MLP neurons of a small language model. Each row is named by its layer, matrix (up: input weights) and neuron, and shows model dimensions 16-143. Each number is 128 + 24 x the weight over its row's rms, rounded and kept within 0 to 255. Numbers have three digits each.
Before each neuron's rows, "fires on" lists the tokens most often at its 100 highest values on Wikipedia text that the model never trained on. A number after a token or word is its count.

fires on: "en" 73, "i" 12, "u" 6, " e" 4
L5.up444:157126121107137137160140104137142095103119107100125110121156147188143174106087125091162113144131107112145164157139117130164162148106124121129119129160155130146170153112093125104132131141105122118101140136116165134151199127124079117108136139132140137113133117147115119144184104125148126159094136139143142168110113113109174121120115113105125105116144159147107093097087128149126165135109

fires on: " con" 76, " Ad" 12, " ex" 5, " par" 4
L2.up389:136071118137119125115164112126149149158118094114135138133147139139091086105145121118173109137113149164095111113126137109134147146104135120172077142139156133158108082115087102131100122139159141171152127160090104154128103098131140132087122111123135109119087114152146145119167110140124147121123100144114057129147149110090126131123111172150197137138143149108117103132163130126158120121123

fires on: " prom" 20, " for" 11, " Democratic" 9, "202" 9, " ent" 6
L5.up425:164109114115067113125100101110112111195118105131154147107128124163151130105137151144134159160109169134145123115081113101144121099141173114112138158093155103152141092139124120126151134137124125146126141134115137157103150125123091101156132151157127118098108155081072103110087155116152127118117126148104135114155150079167138119084122104129141133116143144104121093100136138124123101141145

fires on: "onom" 15, " club" 10, "erv" 10, " educ" 9, " Academ" 8, "unicip" 8
L2.up483:159153144083125110130105110077095115114123138171122112145094119138119143122123140152105122180134163085182133136107076120081141145143138094109145132114150125148144137091113133112098141124159110131078130123164162144086125121153119162103110134158137106134098127156089130142116139111130136130088078159102132149171107115123101116091159173129136115179149155098158142096153098100137138125146

fires on: "t" 36, "it" 33, "let" 8, " manag" 6
L5.up22:162084099155129141141147134117127114187161096125108163108104147078174114143101167107133110111119139104139158122142126161107093104128149089143128111094118079135139145148132102100132087108148089075132180135199112136096132122154158115160127137150126096115114142117075114110117147171112152148134123171146119110132137124135126110118159146145121092110118141151119116143125132112106095146141

fires on: " p" 82, " P" 13
L7.up594:161132124129157157135167146147107149134103141066130174146134148143151132121143158118156105100156156119099095080133135127120132101121116156153109146174135129129142135097142097146143083116169125129112138068113129151116120099121107164114112110121125137108118145130135143190159095107081087146101161122136119105087084132106178131183105148087125161105135143156091116140109158105125114134113

fires on: " as" 16, " sign" 11, " over" 10, " =\n\n" 9, " served" 7, "ag" 7
L5.up547:149124095122114136187137104115094109160121158149149080140133121108125164107147097133133141123110134122126149097153098089130147114102104146164090145141114124145168120154140142129130138129107152118163121130123093138148097142153128132147136089134157163113102113138165165173115124121119178169122126118108102145094160184154116205147132131121170115132116138108128106157152147102117107165093

fires on: "ated" 45, " named" 19, " called" 14, " sold" 10, "aged" 5
L2.up476:142148103133116131129123145198137103109138137122122166145149123114173142147102099111159119148110131127087142112111099083133143121145123152146093121124107178139142114181195111161169143142110096125139075158140124085130141119139130128131133133147135131115111106105147130121116129093112151161138119180114130098119179137144179130130155135096135066180121132137092142103163132112128125114107

fires on: "w" 80, "ob" 20
L2.up225:128129144165118141139124114171122145118156103123105138103123150118149135126155167160135134112127156112107163102119097157113153126130141146130116118144147161152117117139126151134089119134156129126115120110132174124086120132125091128166086141117138125157153185139104137124168127123102109113132124130129118115132121154125104091106121050129136118102177106122151136149098132131140115124142

fires on: "|" 42, " of" 16, " •" 8, " medal" 7, "fore" 5, " /" 4
L5.up249:147136107113136160113163182184124137124102164102124163110162108168201149100148109144084121173104125149143142131142130105110110109132142137140135123134140122130155091094126100142137104125105152090170101100149105109104110124101142128100086167116176167115138086130122164128135121119124089155119124089139122142170125122073154146128151159124142128141118142168116083158124143101098133136115

fires on: "r" 100
L2.up162:170104111091137138104074138130062137131124193135117097106102110141123100125122117121128161150084091151147142067153166133136158090149111131149107119110100145098153138101161165141130127110082141141093141115112095140127136104099137123140179130129107166143126123174115117132152125128136125127104105164139114136133099113147121169092164104129135110181107096114164131126121078154103155162139

fires on: "\n" 57, ")\n" 37, "\"\n" 4
L2.up636:117169126183157146104133100137170137140172149142118201129150150131114120098128140152136126122112116065174088141117159085119146131143096073123096134146096089105157144171137149100129156093144159128168113134111110129129111157109113106116143102155132127132120162077102122099125138151106096154121099119131159112127123099119127174119170100105128118113141169147117132133113098124124169134118

fires on: " her" 22, "’" 21, "'" 18, "'s" 10, " Pet" 6
L5.up602:148138105185132157148116130103091133090145135129125151137130101129123096141097095095097149079126145132140135088154128174119096095119157118118131143148099101093151135134130131153136152114086116149175097103079139137114130081147149202104152136188141114126141121178149120089113090147152126107120123143132131133087110172155125166125153130121144123122148110112134122127086118114144138122129

fires on: "ad" 32, "i" 25, "av" 10, "it" 8
L7.up100:113124118114123126117190107118069128132156153130088112124166126138106097145111113138104130142122111132139142116148159088137160106143151130158134158130137139168173104134118122139133135132079130144121082088145142122125153111128095119123111158118122173125157097065162105146173086103091186135165157125147157140123108158119154118102110177085142119161106141141117141160112075121129138108103

fires on: " h" 98
L5.up385:129116111103115133143130105094155134146091116156111190134097160151116138111110118135131132141117133165136141166116136124150080113076123099161173161108150165162133092119134105139105122109118161119091158101096162117125107153146083154111135126123134161103142099124095167131144125155103113126132118109167173093086110136104126094126128134090162137099124186139093143139127135115168124105151

fires on: "b" 76, " Z" 7, "az" 6
L2.up88:104084129159167107125149091132140154123132100123140078144133133113123136104156137120146131162147111116118135134142149079152131181136100158092121110139154125113121105095111162120120113143164149151160140110144157106142071112127089145144180121137179168130132145129138121127127115163151194127108162156174117127124131102151123111103147109137148094131098085145145141129137126138153120142111

fires on: "The" 28, "=" 15, " |" 10, "\n" 9, " the" 7, " of" 6
L5.up106:140113113134173131119112142126102133140152139123119103087151139120126157061101130119160162091132093116161099137130145089158098106122125140097096138149144111135136090114137106130151152098152135104173126154132137107147112114121138137120068126138141152120128084104116181140131141134151133136120118083130140163134121097125136124092109147112117157129194142147110116124093122165144147134140

fires on: "," 57, " States" 38
L2.up198:097127119128106149139146125123131088105121112093107125133120114098113122133127141139098133110121116178097124107148107135111111145135103147148162098148111153098101166143103127175144146085147149187058136166135089123117125161084125152114126128076140085123100191108105140110171119122118155188053102160153108113138126127123125108148112099123129119142140154135119181132158151100122155129153

fires on: "." 40, "re" 8, " he" 4, "al" 4
L5.up423:142159185126105155116106111142064107155100120084111136129142119101121144119113079137147143089154082136092132163195126107117128139096152145130136111131112124124166131144111097158125117170137094095095102134126090147139133129122146147152111161118139131124117127119179107125112162129124139117109122125153096107121121126125144130145135095111134106116163178113090110137121090111149160206102

fires on: "ents" 44, "ations" 18, "ences" 13, "itions" 10, "les" 6, "ors" 6
L2.up29:128100176111155094116128183123086118114138123160135100155152127109161135105138139149177092137151103143166144095151151132135141163119080095072134102097145174097144136139100162178141123099136130170172148158156139145147109135153116143150094100108106137100106134141124103116123071108126104105124130163121086131119153090110142149097127155093129092159117136118147155107105136139139129132155

fires on: " I" 86, " con" 11
L5.up405:122106127123090138140123110136153133147151155105126166132111143101116095118153121116101147118124117131152128110132134153177111150121144116154142139115059097146129099111113116136077142150131127129129137107157075130130114112160130137139136091129108150123146155146135114138163139140112121116154081131057062136119114171112110116084109151171156165127120160160129133134154151143123168142181

fires on: "m" 19, "l" 18, "t" 17, "r" 9, "w" 5, "st" 4
L7.up263:158116130072147187129140123118053115136113173129117139133139099149160068111157138116153094145127109139144147099123108142143134148120162102131102090146121159106143111145092129145118141098154137135136157156122107105172102086136128124133101132107180129122125138151119172128105138130104099125156140115112113103133126139150151112121172138096163113086118094151151166098123063121064144130100

fires on: " al" 43, " im" 21, "p" 6, "it" 5, " th" 4, " mat" 4
L7.up114:136118115099163129085162094091131088122135100118103131111153185152163155155117119189104130112105101131107113087075139116129099113140159155116141155092076118188138129169123116120136136137080129131095091115123124096183105139166147147138169142186171117094125152091111106128144127126119161121148169095121097110135129115131125109112148128135126140139150128137158156130109111142130099126117

fires on: "ations" 50, " India" 10, "andid" 8, "onom" 8, "–" 5, "ants" 4
L2.up379:116105168112065186135126112116168130114156109131117108156122146129150110124128129149143122111153107115114071132136109102118133159122104097137143156144150183091135130131169108146138122118157114126134139117120159102125108127112127163072117127093147149072087116150123171133147160109115119172153121145125121098109144149126127123092132178166138100141117096084149158110146127127122138168124

fires on: " com" 19, " in" 18, "in" 10, "b" 9, " ob" 7, "ip" 6
L7.up307:114105095134152124132118082104143115193157079118135096112139141147139103135114153116104149145130104148125147123111155152164130142061133133118123134160094120088106097110149153163098135079157160141142121143125115124149098103174132120167160112152158092127123145136143133131106144111115109150100161135098105133079157088125116131121106138146124125150115159169178148128064127136155113138115

fires on: "\n" 41, ".\n" 13, " which" 9, " c" 7, " north" 6, " League" 4
L2.up393:084151110120195119141130112102167143134122116114152112142144144111103127122124129148140136129169152093097141125073146105068129150163138118108114122136145119149162131137157149097136111115140137156090121136090196132101126113144130089129173148151120125142096122099140098138128164137146090133129113106138105158128135152131104139109129085119132121090101156124142150141125115059125121174115

fires on: " end" 19, "ec" 17, " election" 14, " app" 7, " sec" 7, " act" 7
L5.up37:138081146148174152151116124145114145092152121171134146092117171138098117115086157078127181135128135158099143130075104128169117143149140129112121120148101139120156129142123162088131149076158156091111105125169145103095126150125112170112122141146120129113138137130131121113121105167160124131093155085143127136110123115144089172135081152144116140121177130102127163126141117123145134138119

fires on: " not" 22, "act" 14, " h" 12, " Wh" 9, " career" 9
L5.up134:098104145106138098133133119103138102134171131157130144161125154145164131116145118104150134115146178121149112175139128088125140157112116173164121146105099102155143158124129174115138122125115106136087103180139114166094112154167108125168168161134158149142058134124128147124090116076085101132109135108135137091136134069135142103142120096125117111096154113133110168090154072151106137121110

fires on: "ro" 73, "lo" 12, "by" 6, "ased" 6
L2.up60:093153126081144123118155150128086098082146127151107127059147159126152151108129096118141075130089131091084099143142110136122141100139166160109131155121138091132127114152147112123142138130117139127114133111136119165095133122135094119139128186147133150130119142127085130126091095086077158108145122174163107116121156110124128102130081135120155127145157161113136102126138095106137199097116

fires on: "by" 25, " his" 18, "ou" 15, "na" 10, "ir" 7, "ly" 6
L2.up359:127137152109179124116151099161125126119115130121092143110085117169134150160136114123118104124128157133173139104133138166101091138102147109119103120152073154136151164153119094126136146166130097138081113155101095159136132130099093136124137141097127149115117145176114103108123116160118139081167154166154137149167125154129112125104128090112154152156172143093114125063130137109091130161130

fires on: " of" 28, " in" 16, " appro" 11, " •" 9, " hold" 7, " Total" 7
L5.up340:111101105119110159119134088124112158100138100132114170137188118119165116122092113115102174167125113130121138113120144104136161148138157124106092078163119060101128117126092136081197101131144152144128094114154101107168163116119154128109147090130143100126159103136133155103143174137160100169099134126132140102135143129161112126087146152157116122163107116173117153104147116116111158121114

fires on: "ing" 53, "ed" 8, "led" 7, "uring" 4
L5.up222:106119157127143158115143157136123153113150149111111131120144098110143139087176140107097101101144127163127184153128145167144155154122115122135144117098126142143121122117137065135121113128146121135137135173118162137133132116086098162142078124108132112112151212118147114098120132140161103154119134120114142107146139133064175111131125132123147105127089106154158111110133105088084158135103

fires on: "n" 68, "d" 12, "na" 11, " B" 6
L2.up411:167153057159134131130135122119116108117137163108087143103131060148177124143124113143126108144129149108131128116091125063131128140147115129130111121127103133153107113145130099115122106074146140186102084107128122138143087138128143094098125134136154166177129118139119086116128084078139127111153116116157102136137130184152117132078116119138147139096150129088147138164110157150165140120125

fires on: " le" 41, " sk" 9, " exper" 9, " inter" 7, "ur" 6, " tem" 4
L2.up265:131068155126123115116158132150137119161123146135099175135149137104123175134123079134140162118148137139115177154133143088098121125092071147167116120142082119101111121099076157116096101173162126084141147135112140113155082144126144164127162105127136077109144088143106120105159162144135080101101132099111123131170128116118113112147167151153109106147117139118107140115080143132131097092114

fires on: " (" 52, "(" 12, " \"" 8, " Party" 5
L5.up248:141116132085122134142109120163172151154100132125148115116118132146171117107145159151145131165128133122152131112127157087119126130148088089108121138144120149125092130101136141130174136143110096158141151136090105156133166167102149137139089098145134126101142150084091166098154137131146093121151100182110105122149134182133113130114088185134147134138142127162130117130122101144137109110156

fires on: "T" 35, "B" 33, "H" 28, "az" 4
L2.up17:136095127188160078133133116122129162156130156144127133113123129179163094126089167117126110102113150139125099122151136066113107132137115173121112129113146143130127166109148178107128139117108185154088144135128123105120124161139148147130133110132159145106153143143146127121122093091201140116129109151173131167100122099054175142095147113122147109125135097096126092093086121121151129119138

fires on: " c" 20, " pr" 17, " h" 14, " gu" 13, " ph" 11, " C" 7
L5.up586:166124143091070126106120121100138104116097146123121158128066150149104123149138122146128145094157166168136095159113127140116126139139105097133140132098134170135143122143123109135176137121069144185107125122118136162090122136143100127100123131147113134157148170129147156127149122134135097133137097175107092114074134133109116115155130148172107125102129150076143157117147100104122143147142

fires on: "om" 88, "ham" 9
L2.up223:143134075119110114120145143186138153118153143115126158101102121145111162149123129122164174147136108092133128125155148080126142111110131138161127136122123102088045170095159083141110134142100111115118122127110103167157131154135118128107141147167132100109114114133174135145108153107107089072119150123159103127125120136128161130126135156116169120148158099164122119098134187138119106099149

fires on: "ig" 47, "us" 8, " D" 6, "g" 5, "am" 4
L7.up447:141097114146142149154104127116081125185187130086153096122143139167148074122146163111122118124122160126112151168101149122093133109162109124167117101105106147118145147115156126118117105115138118083083122133114124141115107083103137146131125106091150113131155123135126086136116140137139148167168127116130117189169118157129092169124157141146088106121105101140127162135124157149121151148148

fires on: " h" 19, "\n\n" 15, "H" 8, "]" 8, "7" 7, " wh" 6
L5.up86:121110169135155123089118144167112087103063120136108119161100117142144119121108105095180136152108117138168183150110116140144158130130117165150137121130140148142132116142112112091085142122102119154110166146131124160121102176153121178132113136126142121101128157113145174093107122111119146117158098111155143120076149114131172129123145161089139125101106178135072138136122092162138104091131

fires on: " or" 51, " and" 23, " |" 11
L5.up439:106115165121139115115204149167168131156106175140145134119139157119138138108122121150074129110118129114149144099120099099115123097111140118115107117141129191134092093131124172127174142143101153119117110129119145159094159129136111153141091131116128148095125130151141133105092157090131167112157122147113104104142102077077166116151151175138089117139124147073102110128149092144118098117100

fires on: "os" 12, "'s" 10, "reat" 8, "en" 8, "el" 8, "et" 7
L7.up289:147137166074113157095143169088123115125106114185107163121117186127137102086158109095088138142117102114136138140150137121133140150159146064120138138140142113112108177137140092108110098135120115109114111142158112088117099128135135125140101151161140138112107178109097087112138128151121148106143160162116174114067168154154136113129109158141136128123124127098119122117169108140122131105111

fires on: "s" 95, "i" 5
L2.up179:097142109131118077107141136133115159118120151096140133104182127108176144128126116152082088141111065147082136125135125113113107106093109164153131149101157107157177149121140129131144143124117116176132151146168156127132114132156107153077109139086100147163101100137109109147129081112144091116162157092163122149134131159158135114143128151097123109116137143150125172119097087118162161172123

fires on: "re" 24, "id" 7, "is" 6, "ve" 5, "os" 5, "g" 5
L7.up484:099160134151165152107110148152105158142128127111107135138149134113112124086133124114117088138138123095160129120145105101171168121152083144129122111124143087148159118135145086107124151121138140059127100133181143115153127142151116137129154130120131131136091139191171146108178114099178118094121173125098150153119111097125169083085133106112099144132143126130123133134132093152151131124136

fires on: "l" 31, "os" 23, " En" 4, "el" 4
L7.up604:097108144081117162105123152082181118145121121173130134081085136112168129093140132195127135098112107119113104113115149136102146157110114116122137102132137113159164150092165114148110124088129061149100148124157112097100104138137113092101110113133115152104081129149126120156135127103103182107119126144128133146161119131170117164139112140153123108104149158130137140155125135157109157132132

fires on: " at" 43, " MF" 9, ".\n" 9, " Minister" 7, " district" 7
L2.up405:163105099112115143179138109153165119123180124123140145126193105107126088151171163086085172146136087144138116146083112146150144078146101118147141115126116079142141150122105139112180133099148144124105158137136135125101145141127122121122118128114122100126155108150158118111071166096117156144144131114120092194131153126104122124126126088129109096106109127132110168118158130148124194114119

fires on: " de" 19, " P" 18, "á" 12, " La" 11, "u" 7, "id" 6
L5.up49:097134087126142146198161120124143111135115131175122119106149162144116160087138103138121109129125150155089100158134110119151126146108148114130105135097130131143139132138173108165163158115132116151124141120152104151113125137142081133136096085130168127122146123133137103137179118115134131113128144122065139083100082152102145149101131118104175155130131130132134129156108090124113101113152

fires on: "'s" 78, " –" 21
L2.up236:082150133096136117148159137092116111137122144178114095168149105111160150137125152140129146130101151121091149138150119167093116138105152133130134145151113120120143098157168116091168142116140108085137100167094136128096143102137109163108159104135101105143132092128141151108119109155174148121086125153122116152128123137105108141138155146143101054105125089148127130095118127115090175156164

fires on: "f" 34, " ref" 14, " def" 11, " cons" 11, " Afric" 10, "rough" 4
L5.up578:134151119120160121113093103121149062114071127125115160126120098122146129118140099143147166106114147125107127135104137124121127163122148144128116123122117110083115142116181122175132098116128132081154125104130106082154164125109169133125131155139159134141163119085142092114127171128150114159150134092131154138066110092133134161089111124139140122112119119164086110140147148152147102110133

fires on: ".\n\n" 45, "\n\n" 42, "==\n" 10
L2.up551:145104157131089092156113140112138113139131137102124139134122098116122092141154139135113147093145135139123107158145136051092150117141107123151121123111099158125117140124149143092115142144134114150112134135126117161134163156121097113172138098090099154087071151139112103132139111150155102096130108130123112152132147200118116120122141134120190119127103090166142175150158087113156118180113

fires on: "," 60, " to" 8, " " 6, " g" 4, " l" 4
L5.up616:140143133140121143113136162132154105135195159123119111095123135120115135101105125144108111121119146149117132164101127144130058139144108140065157105086116206118111161138152120137159168123129162114108101107154139170102154139115126132118096145065136095120141171161106117164163142125129135132141128142138097087126141147118163142142101142084125108123158143125113118156158131101087131141120

fires on: "200" 42, "201" 30, "202" 19
L5.up369:092104141119161138147095143125116160146159089087154101125128123139173138134159130098138150161100123106108061168156138115155129159129161146111111108140151095157133129153150150162144128117134136134142127119146084087131121142125151125154143128127182124143129150103107103126117098112083108118161112130136171136091133114148159145161121090101150115106166084086130154133101123090128092093100

fires on: "d" 38, " or" 27, "ich" 18, " pro" 14
L2.up451:109123137108116139105180131103150102151156128121122167117144109111145121087164160117101092136157094142157133123135121122122127100114114145094148119086164146114073110123149117137127141122112132188104104124144102102166121115141134185180066153125133182133118132164132157104112128095115128158100117165113115156185153162132142099155099151137120150132115128140141108109129100135158132166144

fires on: "aj" 22, "ak" 21, "land" 18, "ost" 10, " all" 8, "lands" 7
L2.up587:073125128124113127104133146109156132145126164132096083139168113106147127145151146108151121138188152108107115114122147156081152106194075111132153129116145113120133135170146153104135112108160105184131089091106095133132070130185112116134142110158130134127106158089096124130138109144111151153143100094165111117134128126091100133128130140131149117129119099131069116127132166134150141140144

fires on: " was" 63, " =\n\n" 15, " –" 6, " as" 5, " became" 4
L5.up304:143183156160164102182117108133146101157117089154142160141123117123162138083144125111157153108129118146130136135192104137131145153084143131127063135149159105101127089131110141141114154115117144119125117152134090102124120132138167127134090116132122110093098079157148159135137106167149112094158129154109138153113118139152112151142083124134097120120121113150107130170151123108098086135154

fires on: "\n" 38, "\n\n" 13, ".\n\n" 6, " is" 6, "av" 4, " Th" 4
L5.up92:144109133103114118155141137102140152139162138154141111153128129119108094145083128118152124155137125108119137118117097152121084142105117070119160157143112119161149110100116099098121151111109113128102103138116137187094150129112081157167159117153141120115116115141115162077081137187079144138143137121150179092109132138108133151098097138120124133141124155137117157153141127120149115134167

fires on: " club" 18, " Law" 13, " Sec" 10, " members" 8, " Wil" 7, "ough" 7
L2.up536:125141176104113142151140147138166154115146151101142133118099116125144113103078089134129154104127091144118140156134110154124139095111190120171116129126104163094139086140186124107151125131096125168128128110127143143125149116156126151149125099135130141110131170142149126062128146146101186110122088136138134117092110087120115135087156148131114096165128154151141145104130161111099152116114

fires on: "." 59, ".\n\n" 36
L5.up508:135112121131113132126085118151108142116120172120109141154137127068129123112126131169140191077130116082123085147155129086144124122150138088100134128146095113151167125094128128123147137146173115090161146165107113164109128159158095134166091122103113136116129175134169101125078131126119085121135101081135141132145129106092133173123115119143139145115121133152153127141154095116159137161124

fires on: " stud" 18, " pl" 17, "ron" 9, " |" 8, " November" 6, " ft" 4
L5.up527:187120092122094141125171092137122094102121112153099154133141104126125104142104113140161086164095096125128157131135150148063135132115120165099167135114199092119115120128110123120115159124108120159066100100112162168126109128094129131108176133111147114110136091137144160123174120105157127139102138124131171109130128107128136135125151190122094131139110113136151119109088140132140142104110

fires on: "ions" 37, "P" 22, " P" 11, "ries" 5, "ones" 4, "ories" 4
L2.up180:147167135120129152130146160143124131116136108077109137093138160108086116128116091088144150147101120127110064101115106154110131112151097161128176114125120185106116172147130133127122149120090126127146126121176144152076118161122133143107156097110125149113109123145118119138150102105144102149148125127142158103103104135128164147122151168125163126104133114132119133150096127110174123166085

fires on: "–" 49, "=" 41, "(" 4
L2.up328:131083164096089140122129121152172118126095108096127134138126115141125151097117106137167096165114154068131174097131145145137134097132125116167112129131138181138073101136128103129159154123097077097120106101149136106134088138170089143142094101106128130081126115130166194146126170132127139119108112155142103122124121166094088121145156125161117078131146116145142120111127118112139109152151

fires on: " of" 69, "′" 8
L5.up297:123127117084166149092135146148121205118133082135147167141126152158124116126118101064111154134131139135141155120113148129144135126129106122096095146133136117130155061129146125149118135143102117099181102135140136111164155146125157122118103097092151121126154104142119133106131125146122065125081142084097122132114134121099108159119112162126154126124177120132144119134133147115070130108106

fires on: "e" 17, "n" 14, "d" 11, "a" 9, "r" 8, " " 8
L7.up27:140145101150128173119137131153136147117139135144155134104136154122140104130178137113147099161146162097104087106102114092141128135111112114148119191159150125143121112120128135145132128085127082145125120064125146080129122132131127137108138155124119115144155091111173061125139120119117154134104115104118138171163100190131156103105143188146125112170140123124126089117148182153103140142083

fires on: "u" 33, " P" 12, " Co" 9, " K" 6, " La" 6, " L" 6
L5.up419:096146136122148124157142142128138121157147123118110139124115129166116150142121097111120112140106165123111111153145127133133128135153142129109188126111116115142133113115134125132134154086133136080080171112130098132093131139116049125170108138138087123090124091107105147117108127088122165089123119186137143074091120119112082124169136089118151112112138144142133139149109126109161136173126

fires on: " al" 61, " d" 29, " im" 10
L2.up341:145102094112143105137148132125141095152155107131160135112117213143145121114148079142158180131097172130106124093122100108105113102127116110099137164143117137128147136138096135137130118148160087161121144128062140113156091128173150150105155079142125163118138141115102110111131130136118124115144094078120141179127082122129129118098130098117128109173137133139045140144167117139141100138128

fires on: "===" 25, "==" 11, "–" 10, "-A" 7, " rec" 6, " inter" 6
L2.up369:115126166089100153121103126157168094115128120096123214158105110121144092120132134189086134102132105113118135133176129089117137112125121182138109140113144109141137096153141070153092134142093121060140111141135107147124120151146145110111157111136124163138131123097121151142147126139122106139141120055149096120096120155155129124117148137104141097115108122129142125132133118135113120161123

fires on: "yl" 12, "ate" 11, "al" 10, "ue" 10, " of" 8, "ome" 7
L5.up213:133132101134164119115130153135128129125128126123133172131093136153099124100177144123131152135098110112140157120115134172175102143102110139138130130147115147133095094123118125131131105100094141172132139159108131177106146146174102155115133158071115127111170138095106152111151145123148118119108166125142077151106108074097143065130132127137106168113103139125099134116134118142088144100116

fires on: " election" 33, ".\n\n" 13, " season" 12, " where" 7, "eek" 5, ".\"" 5
L2.up458:136105139090100124088148091134106118116085150118104139103110136105098117148152121107138162123129107170102079160144163133126141107105136087145159171134132107151164172153130123096136114091165133104126101132123113144156104117145153165141114120099112160153115112169171141083109137104133087124115132106141105150160130143124151130128134100155171092095079169120121134103161160107147113151131

fires on: "ow" 83, "200" 9, "193" 8
L2.up173:127110141137146127113130159137164143109122141123158098117054117161136115108136128124142225126142110101106075139173097095135120179099151139136070138123151128099112135115103073147142110126131131157135124117151104128138104149120115129141129126111157182123136122129153187148099113138148108163088111114118137108153101146114107122137145078124111132161155081125136111123125140151171123096121

fires on: " a" 36, " which" 11, " that" 10, "." 8
L5.up48:123119109167158136130170110140133130136098138145115115144115198116147164124136114104116141122128127163120136130119186164156078112095137134128136127112149088131126085112167179096132109130098130162131097058090122145105171117133134156108132093133121102101105113130135140135110095102137145151113149120125102154118152086105112115148109114100169146119140161088134099121145135097158109109086

fires on: " v" 25, " app" 12, " sec" 11, " def" 9, " j" 8, " exp" 6
L7.up23:181153144117136153098117100127153133127115149132112145110083147122112141141142125144181128149128131103099144115117075150151115097106159145119117140182108161061135134186124117141123147107147150072168148105181149127109099148182138185124124136131133096136143135151144105117145127095142122117129129067112144131106127118120110149143105122135176106152129120089145154147113103117161107118160

fires on: "ath" 32, "\n\n" 16, " effect" 10, "attle" 9, "ony" 5
L5.up410:166088154160145115120106121119118123146157138147112114138160105132151177123117119130085111091122123111129173106123124128140158134155116139136137131149129151118136134121126122109121169081116162098112150116132141178118131184099132135124104115120130134141123099114074092101122164108110157124116148099117136118219104149125134106118103133135116108167167104125124182144124109102149088129085

fires on: "s" 91, "ery" 7
L2.up155:146148117133170111085161145143105136132151128099140072145119154130127169135162122131182127150152125142142159132154142107120096141096092125063169141139091125145146161107126103147151119110176113121126132144178097133112145148130113139127118113105106151163093096134117125137146100126132085159118119144119097125145149120126146058175135117145103159090160176171154132138111136072152164148118

fires on: "ation" 33, "eries" 9, "ulation" 8, "ons" 6
L5.up188:110180144152117105167138137135136133117112183133157102131092145141100150100099108113162108149143083159129140115104123132072107137167083152075151115105126141130153142137102142144140127134110145117121109086136076140103159125113109183131121117147105108135158148101160107144186116137127156153139127102107120134147106137124111174114140173134133146123118164138116155138087127119121102164114

fires on: "ia" 14, "to" 9, "i" 9, "í" 7, "io" 7, "á" 6
L5.up526:122146101152129121154128112139149144104132143125093095104145082136186161095146133123131149133138132163078095094121162131171160144117130116130124164124149096169111147127138129126127088117082136149137132113148143148173145116149123184094142101116094135115139109135109106126112147080171140142120132128099151180109116141134119134155142106067149112134124163101138117145121124185135126138157

fires on: "-" 55, " aff" 12, "-m" 7, " Cl" 6, " exp" 4, " rem" 4
L5.up592:137094147111064143164114148107165153136139123146123166107115149125122124123132102149135136141101107140146110133156185128114124102121166133153138171183115152095140120145166130166130118130113111068103097122098088161129113115115113130078126150133140174164138175157133119114122126087106154116167138137194132136111090111114121112147106128115143117118122105117120139131101158127139119145140

fires on: " of" 36, " the" 18, "′" 11, " /" 10, " Tr" 5, " also" 4
L5.up510:160152118060142109149104171149137163079147117161128099136105153124176091157096136130118127146128136121075120167132178159175105152130112116123133138139105115127156118115120138106161151113138126088130107118125081113112154120146121129161149157103149121113161103080175152146082134109130099136123145145110117162103169069144104157139108114120128132121140106143131145117116090111083138126112

fires on: " Ar" 24, " Th" 22, " Mar" 21, " had" 8, "av" 6, " Am" 4
L5.up180:135111135130115103134186117108146104125159116141080134138112114147133081112120120124135109098116123110140175116106105160095132157116196098154158154126154096144142128090100130144129164169137160100108121128133057111165134133172121147164149126173094160140163105119144090132108113146123143120146110157105129122087106107119145139129105127166102166135104142154142151102169145108119140171120

fires on: " [" 29, " (" 19, "(" 17, "\\" 10, "$" 9, " $" 6
L2.up89:130146149111124153118140112144180137139137133104121115114103201086128153097143150118141101124138100125099161104123118135176120101145103133135146201127124146185087138090131121126121149143114077144127139116139144134144141154111097190165134101093146140114114141128166124099113110134103138113123130099094103123198115154125107116143079112137124083116147128169140147126160110139120160112132

fires on: "oll" 19, " crit" 12, "om" 8, " William" 8, "iam" 7, " David" 7
L5.up328:152121136139070168159099133098124126134188145097123134140092159169134142145120125147144127130114121127132141176147119091097130111087111134121145170156142170117114110122131128109123087104134067129108114123064142111119110145152131156106110115160143144153148169119130128093114134117080135138105146124134140120122124119103142121125121116158132135111053157151105178124179108111152149118132